From a checkpoint of a small transformer trained on Wikipedia: no biases in attention or MLP.
MLP neurons of a small language model. Each row is named by its layer, matrix (down: output weights) and neuron, and shows model dimensions 160-223. Each number is 128 + 32 x the weight over its row's rms, rounded and kept within 0 to 255. A neuron's up and down rows have the sign that makes its largest values positive.
A block is one neuron, or neurons of one layer that tend to fire together. After each block is what it responds to, as a language model described it from the Wikipedia text at the highest values.

L11.down94 [162  86 140 109 128 119  97 122 129 117  42 189  86 106 118 162 124 139 130  89 160 112 143 161 139 123 142 131  74 129  37 127 108 101 108 109 168 102 129 185  72 156 160 159 172 139 125 112 116 175 118 161 127 147  81 142  66 140 176 114 187  45  79  66]
L11.down119 [217 187 107 170 185 117 100 113 174 127 109 191 130  26 109  77 101 113 174 151  95 105 133 155 125 138 125 103 126 115 141 144 190 127 165 124 108  91 159  99 157 150 138 144  75 110 146 171 128 123 123  91 198 130 176  93 165 148 137 123 101 118 136 159]
L11.down250 [130 156 201 157 118 170 111 188 140  73  83 121 112 139  65  94  99 179 129  97  82  70 109 130  98 118 112 164 122 136  67 157  99  58 136 110 199 126  47  90  86  62 128 146 119 101 128 143 141  97 128 145 156 112 146 132 119 142 105  66 104 162 113 124]
L11.down615 [137 177 141 169 106 152 121 151 181  80 115 146 199 104  62 185 119 168  92 155 125  92 163 156 129 114 147  57 148 192 116 146 170 127 124  92  97 102 109 143 111 118  95 132 181 122 132  65 139  85 108 136  87 134 113 117  93 122 181 161 174 153 163 179]
Description: Subject end before verb

L11.down257 [112 132 174 164 136 145 126  96 133 112 182 102 140  77 120 138 126 116 116 119  99 127 101 131  79 107 156 147 134 161  88 114 125 157 105  91 107 173 108  76 142 130 140  85 193 167 119 119  62 148 155  12 152 126 137 153 124 125 169  88 150  97  82  95]
L11.down271 [148 154 102 174 160 163 193 138 135  88 185 179 101  98 183 113 103 104 156 154 148 108 176 176 143 196 164 208 152 117 118 147 125 139 161  93 110 133 125  92 127  88 123  83  65 129 160 157  80 116 141 125 122 147 134  95 176 131 155 118 124 123 133  89]
L11.down595 [179 115 147 169 144 119 117 163 109 120 153 142 116 164 126 104 124 111 115 122  77 126 156 194 158 127 173  71 117 182  67  64 128 132 128 142 172 113 151 124  65 150 150 110 137 125 120 150 135 143 103  93  95 171 200 163 112 125 138 110  94 120 117  76]
L11.down600 [164 144 105 125 153 154 160 146  83 129 101 146 127 139 129  64 133  95 129 130 125 106 100 163 102 104 112 113 108 153 111 143 147 109  92 171 156 138  63  83 137 107 120 162 118  88 156 108 199 205  93 110 115 123 113 129 138 189 101 160  74 177 166 110]
Description: Plural noun endings

L10.down19 [122 163 161 147 170 160 124 122  70 128  79 134 120 144 174 119 109 174 109 150  95 122 152 141 167 116 125 120 135 178 127 178  96 156 179 153 114  97 143  73 143 100 163 117 147 156 108 120 162 136 110 123 142 153 115 125 107  69 128 198 131 167  81 111]
L10.down654 [134 155 124 120 228 130 186 154 143 116 119 144 118  84 180  67 121 105 144 149 112 144  88  84 127 140  88 124 159 144 149 183 149 144 117  61 153 158 100 125 136 101 177 120 135 165 162 125 114 110 127   0 130 153 134 139  94 124 166 137 138 152 134 136]
Description: Verb awaiting its complement

L5.down197 [143 202 104 100 195  78 146 153 145  62 156 119 106 134 145 102 108 122 145 103  76 102 168 110  64 165  77 125 127 143 127 156 146 126 197 170 146  82 146  84  75 116 146 166 132 140 130 204 168  80 109  88 173  77 129  97 186  99 134 137 124 123 143 120]
L5.down203 [135 125 143 160 126 147 133 149 167 132 149 135  77 169 146 147 114 109  90 116 110 109 159 136  98 138 140 114 130  81 106 169 138 152 117 133 148 127 107 100 106 173 143  79 109 125  72  97  93 148 150 114 161  76 147 122 159 104  91 172 102  81 142 161]
L5.down273 [185 102 119 164 138 129 165 167  69  84 169 139 129 167 123  89 119  98 107 167 111 118 146 165  98 189 142 125  88  76 130 132 143  81  81  93 157  74 131  78 142  65 129 123 115 147  52 103  85 120  86 107 161 132 115 103 138 152  89 157 104 153 198 117]
L5.down361 [166  96 188 181  97 138 160 123 101 115 110 119  93 168 140 158 151 114 157 166 124 109 123 132 115 132  75  93 126 145 149  93 129 116 107 147  95 138  73 120 183 123 186 142 116 130  94  78 105 140 107  82  83 147 170 105 164 119  94 146  71 129 159 100]
L5.down427 [144 206 125 170  93 172 124 160 102 148 152 123 144 128 126 144 137 150 119 172 120 132  68 148 111 129 168  77 117 146 131 125 113 168  45  74 100   8 129  85 117 117 148 116 149 115 101  55  93 137 149 140 163 193 163  92 142 153 127 122 157  85 154 115]
L5.down489 [199 183 153  93 170 124  93 148  87 172 164  93 118 127 158 113 101 107 111 117 160 145 108  75 136 106 139 124  96 124 101 145  88 184 133 121 141 120 159  92 175 133 134 142  90  88 136  78 137 199 115  72  89 154 146 100  72 108 148 122 126  93  72 102]
L5.down622 [191 107 130  67 157 113 141  93  47  82 127 132 123 106 119 132 189  90 164 142 114  84  82 126 108 102  83 117  71  94 183 149 108 103 156 144  34  86 109 100 147 147 148  97  90  80 178 183 169 163 135  95 121 133 144 135 144 134 130 156 146 111 125  35]
L5.down650 [151 176 210 123 103 139 124 153 154 139 159 159 157 126 171  88 120 131  99 146 110 107 151 151 144 167 127 154 149 147 107 126 140 151 115 141 135 108  98 139 137 116 181 161 165 143 186  93  89 147 147 165  90 101 163 129  76 147  47 170  79 147 118 170]
Description: Verb endings before complements

L11.down10 [135 183 122 109 126 145 155 116 141 112  74 109 189 116 140 121 156 118 141 135 186 161 115 165 171 130 149  89 116  69 143 114 113 158  52 163 153 150 137 129  97  67 113 173 130 188 178 172  84 133 126 105 119 159 164 109 136 139  94 124 155 128 125 119]
L11.down383 [145 121 156  72 120  84  95 104 172 227 156 138 133 153 156 136 157 158 139  82 140  90  75 141 119 144 100 117 157  83 131 179 130 119  90 121 126 102  91  86 107  89 137 149 141 170 119 115 142 174 127  98 106 177 116 116 138 137 125  85 134  99 128 156]
L11.down427 [130 122 144  81 168 143 125 150 110 187 125 126 137 144 162  94 165 110 115  98 151  61 111 166 121 124 115 125 163  96 147 102  70 136 155 149 124 102  53 113 104 105  78 190 137 142 155 178 107 128 102  75 107 137 164  89 169 188 136 103 205 147 196  70]
L11.down567 [ 83 134 107 189 131  76  99 151 167 145 191 151  99  63 107 150 122 105  92 129 170 134  90 112 153  91  85 185 100 102 143 132 132 198 134  60 116 128  56 112 114 169  63 132 117 181  85  92  67 151 108 135 158 130 105 118 192 143 101 152 154 145 148  86]
Description: Surname prefix Mc

L10.down33 [144 153 125 108 171 181 172  37 144 167 114 185 151 145 210 112  84 211 140 140 139 145 161 129 149 100  91 148 151 125  86  91  85 149 158  96  86 169 131 128 138 169 108  97 200 120 176  83  96 132 107 161 110  93 122 211  75 102 157 129 101  90 127 132]
L10.down359 [102  43 138 171 113 131 140 179 112 101  97 143 141  84 126 166 118 147 166 140 143  74 132 183 120 167 107 150 117  64 161  63  91 147 193 123  60 128 112 107 112 151 112 141 180 177 126  97 117 150 119 194  84  63 171 162 181 190 157 134 135 133 159 137]
Description: Hyphen in East Asian names

L5.down93 [165 149 105  96 114  94  58  62 157  85  78 176 187 175 160  80 124  93 147 117 136 162 101 104 167 131  79 125 146 183 107  66 134 119 141 127 137 132 126  90 114 137 154 122 124  92 130 140 121 133 102 141 151  80 146  99 111  82 122 126 118 141  90 162]
L5.down192 [150 102 153 123 190 138 128 106 143 112  91 109 106 165 170  53 110 126 142 128 129  81 134 103  79 163 112 110 141 157 104 130 157 183 167  58 154 134 102  74 135 118  95 174 156 132  76  99 122  92 117 131 167  86  94 149 135 139 154 151  74 110  89  84]
L5.down235 [208 163  46 120 113 109  79 105 136  90  90 168 219 143 156  73 169 143 109 124 121 131 135  98 119 128  65 177 125 136 132 135  90  97 140 173 133 140 160 142 182 117  87  90 111 111 133 108 121 107 118 148 116 155  72 146 124 115 105 156 138  80 132 166]
L5.down468 [204 166  92 142 141  86 176 137 114 208 164 140 132 101 177 142 117 154 123 158 111 106 106 141 151 145 134  78 122 176 143 172 116 151 116 202 111 126  88 120 107 111 123 105 127 156 165 103 130 171 168  89  93 175 145  70 148 128  93 163 119 127 147 137]
L5.down524 [126 175  72 127 169 111  91  81 172 114 152 156 162  89 168 118 168 177  90 134 105 145  70  81  86 157  75  68 170 112  87 104  75 122 116 146 138  81 133 117 100 125 112  65 143  94 166  77  98 138 159 183 131 144 132 160  96 102 112 105 171 120 112 153]
L5.down531 [140 166 140  67 150 104 160  78 161 143 119 144 179  60 176 162 100 150 151 141  69 100  75  75 102 116 115 119 145 149  86 115  56  83 141 156 117 100  87  55 143 140 142 185 163 179 157 135 111 179 167 140 210 140 131  94 139  89  96 161 119 137 137 143]
L5.down613 [114 125  92  86 162 137 122 108 159 167 164 139 134  89 152 113  67 144 167 119  89 144 112 184 157 121 104  51 151 117 167 131 106 160  92 144 142 160 144 175 166 116 114 120 165 132 132 140  98 102 150 129 108 116 106 122  65 107 120 137  68 102 113 190]
L5.down646 [182 172 107 125 150 157 125 122 121 158 109 148  94  96 160 147  90 183 143 138  96 129  93 161  49 136 117 124 145  70 121  90  87  80 135 122 127 128  52  92  86 149 149 168 143 141 122 150 159  56 219 115 118 126  86 117 132 111 144  92 149  95  74 117]
Description: Place-name word endings

L5.down133 [138 110 106 137 120 138 109 150  79 143 105  66 119 152 153 149 146 100 145 152 150 123  76 155 141 122 111 133  93  73  57 128  52 120 154 185 101  62 127 131 130 179 186 130 146 116 142 133 106 157 129 184 165 132  94 143 117 158 129 154 143 156  79 159]
L5.down145 [159 139 151 128 135 118  90 105 115 109 147 116  83 111  52 120 143 130 143 125 116 164 118 167 119 126 108 114 133  68  84 115 161 134 114 172 130 146 103 114  89 126 138 168 151 170 119 159 138 132 181 108 116 151  89 167 140 107 126  93 207  91 129 147]
L5.down173 [ 82  92 134 114  57 134  98 170  92 119  90 146 115  65  90 133 123 153  82  52  96 147  57 152 148 124 128 199 113  55 117 113 129  95 113 221  90 178 132 113 181 164 153 129  99 163 135 143 120 113 168 118 138 147 135 143 117 166 173 178 167  90 142 163]
L5.down245 [121 152 133 119 134 119 143 131 118 159  67 153  91 123 121 145 163  95 147 110 127 166 156 111  98 114 149 144  60 144 239 135 191 114 108 135 123 125 154  93 127 165 158 136 114 138 133 207 106 176  81 132 145 109  45 127 139  63 112 147  90 142 134  64]
L5.down344 [100 170 127 177 127 105 204 152 118 141 119 193 114 126 107 149  67 178 200  95 107 118 103 140 123 116  98 173 133 110  84 113  72 187 100 231 161  93 168 157 163 140 127 107 173  82  99 108 169 111  88 159 118 137 120 155  69 141 150  77 194 106 137 128]
L5.down380 [154 147 136 116 183 112 136 104  57 100 151  98 102 106 141 109 146  98 117 143  91  86 129 115  75 106  92  96 144 129 102 100  60 138 149 137 108  84 158 181  98  86 160 155 203  76 168 127 123 139 112  89 149  65  92 116 146 115 188  91 170  68 106  84]
L5.down578 [ 70 110 142 141 148 100 160 139 102 174 180 178  94  92 112 163 106 101 115  80 188 135 199 123 125  78 115 184  72 106 116 130 129 143 167 188  96 144 187  74 120 115 189 133  94 105 122 105  90  37 108 140  90 148 111  73  89 128 135 213 118 124 122 208]
L5.down640 [112 144 137 118 160  76 157 111 108 141 142  82 166 124 115 186 122 132  96 150  98 142 116 165 128 103 157 124 154  76 169 114 117 108 143 176 137 212 140 115 147  99 186 140 123 112 212 161 171 107 147 118 166 101  68  62 112 132 109 126 118 156 126 170]
Description: Institution-introducing prepositions

L5.down113 [147 119 173 116 157 135 135 104  88 171  89 150 118 154 125 101  75  84 125 130 108 117 109 177 138 134 111 161 112 154 170  72 133 151 115 200 138 211  77 156 115  77 168  94 136  71 153 104 129  91 132  77  86 119 137 136 170 125 145 153 107 134 156 155]
L5.down446 [ 82 117 101 205 115 139 101 134  93 110 111  98  96 147 151 129 101 131 167 171 103 107  92 156  86 112 170 141 123 101 190 128  30 136  87 149 155 128 158 169 121  89 165 116  57 116 185  93  82 112 125 141 131 125 128 168 153 124 137 130 111 147 160  97]
L5.down449 [132  75 109 163 140 215 103 107 116 172 108  93 144 135  78 132  55 161 172  86 118 138 108 102 101  94 147 146 108 145 113 104 132  87 162  99 103 127 136 145  74 130  64 120  86 177  44 120 108 172 160  93 114  60 120  92 124 149 156  93 121 104  79 186]
L5.down460 [131 117 155 167 205 144  84 119 101 111 179  66 108  92 123 105  81 145 142  93 148 142  44 137 114 133 132 124 137  79 185 167 128 113  48 128 111 132 107 131 175 141 129  97 131  90 135 107 148 182 198 136  99 185 139  87 124 153  75 155 159 112 128 146]
L5.down542 [165  84 125 104 114 148 155 167 118 174 150 101 144 128 116 105 110 122 118 116 137 104  96 173 201 106 147 111  92 138  79 123 146 112 133 157 120 220 157 131 121  67  98 225 139 105 141  48 131  82 133 121 128 127  56 124 173 173 157  82 163  92 143 146]
L5.down591 [ 98 138 131  97 122 152 151  58 111 179 116 113 147 108 121 137 139  77 152 100 183 132 104  90 132 168 153 115 164  96 114 131 133  66 139 151 163 112  92  98 117  87  95 129 106 176 127 148 109 123 106 153 116 120 136 132 143 119 135  94  81 113 139  67]
L5.down606 [205 137 132 136 116 162 117 106  88 160 121  68 102 150 156  96 155 144 177 103 130 137 103 140 129 208 102 122 139 177 136 105 159  98 136 120  67 124 123  58 146 120  74 116 161 159 162  81 104 194 118  76 104 107 141  93 151 124 138 171 136 129 102 135]
L5.down678 [148 177 110  61 137  99 157 199  88  90 138  57 140  79  59 107  96 169 117 184 136 161 137 136  91 121 161 159  90 172 164  98 157 121 134 140 129 157 146 109 119 117 127 142 179 117 155 117 177 127 145  72 177 118 106 138 144 169 148 151 169 102 138 123]
Description: Score dashes and "doing"

L10.down328 [ 75  67  99 150  97  94  90 199 146 187 130  73 110  83 118 134 100 180 124 111 126 196 180  98 150 112 142 131 178 106  98  66 108 107  97 128 138 141 125 116 139 108 137 144 159  86 131 138 174 132 146 135 125  90 107 180 166  81 196  85 118 139 157 107]
L10.down548 [129 109 192 178 104 123  75 142 137 166 128 115 156 148 106 116 124 141 117 138  85  86 161 173 145 171 156 173 163 159 169 126 137 113 158 126 195 141 180 149 207 135  44 168 105 107 118 124  83 154  92 128 120 155 103 157 123 128 143 158 194 166 105 102]
Description: Word-piece "b" fragments

L5.down38 [149 144 122  72 134 136 140 137 183 104 132  79 147 121  92 229 134 113 111 161 102 172 175  74 154 158 112 148 136 134 118 145 141 116  70 164 160 144 111 133 109 149  69 117 151 131 137 155 148 210  68  96 162 148 148  97  93 182 142 139 164 114  74 169]
L5.down120 [134  71 161 104 156 160 145 118  92  87 104 138 159  81 152 146 140 112  78 122 133 165  69 157 156 145 152 160 149 128 124 113  96 160  93 110  84 185 108  76 139 134 123 192 120 122 153 114 133 120 114  86  91 122  99  99  89  45 163 195 139  86 200  79]
L5.down125 [ 90 169 179 147  93 133 103 156 144 120 139 119 140 120  96  94 115 107 163 127 129 170 115 118 151 203 132  94 133 157 109 129 108 133 108 122 139 112  40 110 145 121 110 112 160 120 147  62  87 148 104 117  93 123 162 182 140 101 102 102  84 158  72 115]
L5.down142 [142 106 158 114 119 106 101 156 100 134 159  96 127 138 106 217  94 126 111 134 117 118 101 152 105 167 139  75  95 127 115 110  75  99 145 145 119  96 199  68 129 181  57 152 107 143 148 105 202 128  81 116  77 139 113 144  57  78 133  81 201 147 117 117]
L5.down181 [122 150 146  45  81 127  84 119 159 115 159 145 183 119  86 102  64 198 103  98  74 133  96 168 134 151 130 137  94 105 131 108  80 119 193 126 121 107 138 108 168  66 106  91 107  95 116 143  94 153 154 120 155 133 141 116 112  86 103 149  70 163 164 111]
L5.down290 [109 146 117 165 143 207 162  76 133 136 133 144  96  83 169 179 122 108 114 164 118 145 159 165  74 138 105 204 147  73 102  97 152 126 109 159 120 127 123 148  86 136 133 154 151 127 134 124 134  96 187 174  56 175 127 116 169  69 105  74 127 143 126 133]
L5.down546 [129  77 130 160 115  93 114 136 108 115 130 137 141 142 102 121 130 162 124 104 136 115 182 185  91 132 109  88 119  93 116 114 106  89 108 106 101 128 113 168 114 147 156 169  81 141 151 120 125 146  82  62 113 131 157 128 126 107 164  88 163  83 154  93]
L5.down574 [123 155  64  59 110 101  85 141 146  83  99 135 122 116 133 120  81 130 138 134 147 113  95  86 134 133 112  93  95 126 213 108 141  94 151 153 161 131 137 143  82 119 123 129 183 154 141 169  89 139 118 157 132 144 136 103 101 136  74 136 104 121  97 164]
Description: Mid-word continuation pieces

L10.down232 [145 104 116 117  91 171 117 109 147 189 140 117 151 194 116  87 119 122 135 116  81 124 200 106 112 106 113 121 151 150 115 127 136 201 130 140 158 195 147 126  88 138  99 112 127 124 174 163 102 141 126  56 118 134 127 103 149 125  61 134 123 167  83  98]
L10.down599 [121 151 142 137 121 104 150 142 139 144  96 147 163 176 166 165 172 177 117 199 118 108 137 138 119 116 125 143 173  93 114 161 107 114  84 109 148 112  84  84 151 124 164 157 159 138 117 118 132 138 159  96 125  96 128 131  73 115  85 107 149 108  68 120]
Description: Modals and infinitive to

L11.down8 [178 125  62 170 113 104 156  68 104 132  34 123 136 144 136  85 174 118  87 158 119 109 133 171  54 159  66 135 122 109 140 111 147 117 113 141 115 171 156 105 115 106 101 164 126 121 110 104 192 102 109 104 106  94 142 162 107 119 103 118 132 165 117 142]
L11.down86 [129 104 145 130 143 197 121 148 137  98 202 101 134 132 142 130 129 147 123 144 125 122 149 143 132  87 134 111 107 119 156 104  90 120 142 113 115 130 107 120  96 173 104  96 161  92 130 186 126 120 120 170 152 151 132 153 170 193 157 104 182 142 171 123]
L11.down362 [114 160 102 134 139 107 166  94 157  98 118 130 124 139 116 104  69 146 147 151 128 132 169 128 135 129 161 106 117 146 127  99  79 163 137 107 165 104  81 139 153 177 124 117 168 158 113 120 156 180 128  15 153  65 107 122 171 189 142 113 151 193 146 100]
L11.down543 [146 114  75 144 104 107 145 165  89  98  63  80 127 131 121 138 102 135 169 136 135 141 106 152 149 108 147 118  92  31  78  82  96 154  83 112  89 112 118 112 189 120  77 136 154 104 137 186 149  73 150 113 140  92 117 109 109 148 142 148 148 202  59 183]
Description: Numeric separators in coordinates

L5.down73 [108  97 127  94 116 114 139  61  79  87 231 163 118 165 177  74 110  65 131 164 119 131 137 135 105 138 167 127 104 158 183 114  91 131 187 154 121  91 158 101 117 114 174 127 147 162 125  48  93 131 109 210  72 143 189 139  95  92 106 163 112  88 152 164]
L5.down128 [150 119  93 131 196 109 155 123 159  94  72  94  89 130 140 122 124 191  67  78 149 109 115  80  73 114 103 110 127  96 128 114 102  76 176 168 165 102  86 121 140  77 160 185 111 129 123 178 162 151  80 132 138 122 143  98 122  31 107 129 113 181 114 141]
L5.down165 [171  77  83 144 180 127 195 119 126  68 163 107 118 155 126 206 149 101 136 125 150 129  66 121 184 137 167 144 107 100 194 102  29  99 113 104 108  98 134 164 121 149 179 117 133 143  59 111 109 158 114  86 137 121 124 147 111 126  59 114 180 155 156 140]
L5.down187 [120  89 144 164 130  84 156 123 118 119 133 136 121 120 117  83 120  99 137 112 139 189 148 172 150 150  97 172 139 179 125 106 137 101 144 138 126  96 127 103 126 127 136 187 134  91  63  87 134  68  99 134 175  83 176 110 146 120 137 168 159 137 113 141]
L5.down377 [130 166 103  64 100  56 163 128 145 161 129 167 172 139  88  84 118 117 150 123 146  82 104 153 175 136 190 129 136 136 152 147  45  61 121  96 157 124 129 137 122 126  88 139 120  54  76 132 150 148 116  47 133 151 126  96 158  63 102 173 121 183 135  88]
L5.down592 [106 114 162 161 113 149 124 173 109  82 121 201  89 135  60 148 145 160 186  97 133 151 156 132 105 131 100 169 164  61  94  76  98 111 137 128 188 167 125 193 136 110 150  96 162 151 122 167 134 156 131 130 143 165  95 101 124 112  64 126 171 119 160 155]
L5.down654 [ 65 132 137 105 140  69  98 155 146 111 174 157 130 120 100 140 180 108 120 118 121 128 136 195 148 102  58 161 149  96 109 166 106 113 156 146 104  81 234 104 150 116 198 113 125 126  53 163 109 107 166 149 122 182 119  95 150 163  85 160 173 131 108 170]
L5.down690 [141 158 154 136 135 228 166 151 126 148 142 110 108 203  74 142 125 151 139 121 115 136 129 122 181 128 140 157  82 159 122 158  98 107 110 136 104 122 154  96 126 132 111 211  59 108  85 137 178 152 128  62 119 146 154 180  77 123 151 130  74 117 135 107]
Description: Pre-modifying adverb endings

L10.down77 [135 116 155  80 137 151 104 136 119  85 127 129 122  69 163 105 161 140 171 140  97  92  75  98 148 121  79 104 147 148  85 177 150 170 119 136  67 124 163 154 138 145 156 171  99 126 115 143 187 148 143  90 180 140 173 103 127 101 141  97 187  96 114 153]
L10.down80 [191 135 135 144  95  98 203 125  92  60 148  69 127  88 130 113 146 170 142 173  72  97 170  79 120 176  69 135 121 167  79 129 141 120 118 134 101 157 138 110  94 128 167 160 167 148 178 118 127 165 143  70 171 146 112 145 167 136 141 145 111 124 193  29]
Description: State and government modifiers

L10.down481 [190 142 129 104 192 150  99 124 155  69 199 113 143 128 173 138 106 117  92 125 182 107 107 124 111  93 139  53 169  58 185  96 160 110 116 120 129  94 124  80 140  97 104  88  84  74 112  81 117  92 179 142 205 178 107 103 149 117 113  95 131 102 144  86]
L10.down517 [ 80 117 118 120 150 152  95 106 159 102 135 105 119 164 144 115 111 112 122 145 147 122  74 125 117  81 143 126 210 166  91 163 146 101 124 112 127 169 108  96 139  60  95 142  82 105  97 121 130 127 194  71 133 142 126 107 123 159 172 165 137 118 100 121]
Description: Approximate-quantity modifiers

L5.down47 [ 77 193 177 193 122 125 120 151 120 158 128 172 110 192 150 190 133 119 151 104 151 162 131  56 132 196 146 135  78 142 128 108 100  74 202 147 103 119 113 162 135 115 115  87 125 164 171 135 152 170 102  90 144 129 195 117 140  57 136 143 107 166  99 130]
L5.down60 [ 81 172 148 142 132 111  89 212 101 163 105 111 155 142 120 110 145 140 127 130  99 121 173  88 144 143 132  94 115 126 142 100 135  65 128 192 179 154  95 105 165 102 116  79  69 123  56 100 125 150 139  11 130 169 147  75 131 157  76 179  61 128  81 141]
L5.down85 [156 166 121 133 119 101  77 135  70 147 129  45 144 165 125 145 149 121 152 185 154 124 124  96 134  89  54  50 129  82  86 143  52 165 137 179 112 163 176  73 173  90 149 134 118  95 167 114 126 146 115  94  98 153 166 101 131 129 113  75 167  90  96 140]
L5.down171 [119  69  80 112 143 164 147 175 143 134 121  46 100 160 104 112 196 121 124 141 179 127  70  88 144  98 119 126 159 119 174 162 118 131 157 137 100  75 156 171 135 112  94 187 135 106 120 108 184 145  80 196 123 156 172 102 113  65 148 142 113 149 128 128]
L5.down185 [154 150 128 120 139  90 176 185 102 121 101  79  72  90 104 146 107  80  53 133 142 104 127  77 187 149 105 129 131 146 135  89 153 157 120 113 114 137 172 130 127 133 159  96 157 117 169 117 201  91  45  64 143 137 145 147 120 150 113 111  71 117 139 117]
L5.down213 [150  66  99  90 158 126 155 158 135 143 141 131  99  59 179 146 147 100 152 118 113  96 156 119 168  90 138  69  59  51 172 172 124 120 139 163 163 142 150 124 149 128 109 124 160  77  70 109 133 134  83 147 141 116 123  94  94  89 104 166 148  89 105 100]
L5.down371 [120 144 110 204 123 109 145 139 161  95 134 173 133 138  92 160 177 124 151 148 130 103 168 142 136 197  99 123  38 120 125  85  96  86 119  96  69 133  45 125 103 135 132 103 132 164 106 130 123 101 111  36 181 135 132 174  76 191 145 111  95 126 165 126]
L5.down564 [131 107 109 219 193 175 118 132  99  62 170 122  71 128 121 152 122 155 132  73  95 124 121 136 153 175 208 136  89  99 151 123 104  75 122  91  70 136  85 100 107 127 134 114  71  96 147  92  93 131 126 121  77 173 168  76 129 116 109 203 112 120 148 102]
Description: Prepositions after verbs

L11.down212 [164 111 151 125 173  92  91 136 176 109  72 152 127 114 127 136 136 106  61 129 161 126 127  93 151 132 141 102 150 125 120 136 126 119 104 147 162 144 161  86 106 146 125  91 120 154 113 131 114 103 113  35 105 127 126 157 135 148 112 134  72 122 146  81]
L11.down285 [102 189 150  86 166 171 115 169 114 143  83 134  70 115 122 142  86  81 147 159 170 116  88 144 110 135 174 123 111 129 108 167 107  84 145  97 160 115 155 167 204 147 137 125 142 184 124 179  77  96 105  87 180 132 159 165 113  98 127 141 111 192 159  94]
L11.down444 [106 125 161 116 106 122 116 165 119 172 135 153  93 116 141 119 143 151 154 156 153 107 169 133 145 113 149 143 124 141 108 119 173  82 126 110 204  88 147 147  71  75 114 120  89 135 142 131 141  85 166  97 132  85 138  66 197 137 134 102 106  88 132 120]
L11.down470 [124 173 116 117 131 141  86 164 154 161 155  83 141 106  89 171 117 173 118 161 142 140 121 100 143 109 158 127 135 181 153  74 133  87 124 115  90 206 234 123 148 123  75 111 173 145 143  94  92  80 170 132 163 101 111 161 140 152 149 125  81 123 106  78]
Description: Verbs before particles

L11.down186 [187 135 148 100  52 165 143 122 138 125 119 129 155 107 128 153 124 135 130 102 172 152 161 146 156 201 147 114  84 143  86 113  97 106 174 173 144  90 190 120 157 123 143 139 162 158 151 121 126 163 104 205 169 114  58 130 109 141 131 159 138 109  90 196]
L11.down471 [100 134 104 144 156  73  87  74 167  91  90 169 109 120  82 141  98 195 188 135  89  93 111 164 134 122 155 136 151  79 156 116 139 101 118 165 128  64  35 176 197 130 163 140 167 119 163 123 137 174 123 106 164 117  63 153 181  94 171 193  92 126 126 128]
L11.down553 [163 195 151  88 163 135 142 142 170 102  99  94 174  86 140 137  89  81 137 111  70 113 187 139 106 123 139 100 141 153  78  93  94 117 151 154 125 164 111 130 136  75 108 181 124 186 107 115 160 153 134  89 153 105  92 157 159 107 132 177 171 111 121 150]
L11.down644 [151 110 134 137 132 189 100  96 101 163 117 122 155 127 110 138 145  88 163  72 126  73 124 102 136  86 110 124 178 117 184  99  81  87  99 105  80  96  50 112 143 195 104 176 179 125 163 149 131 138 109 146 108 102 103 113 122 114 158 159 137 116 131 204]
Description: Hyphens in Asian names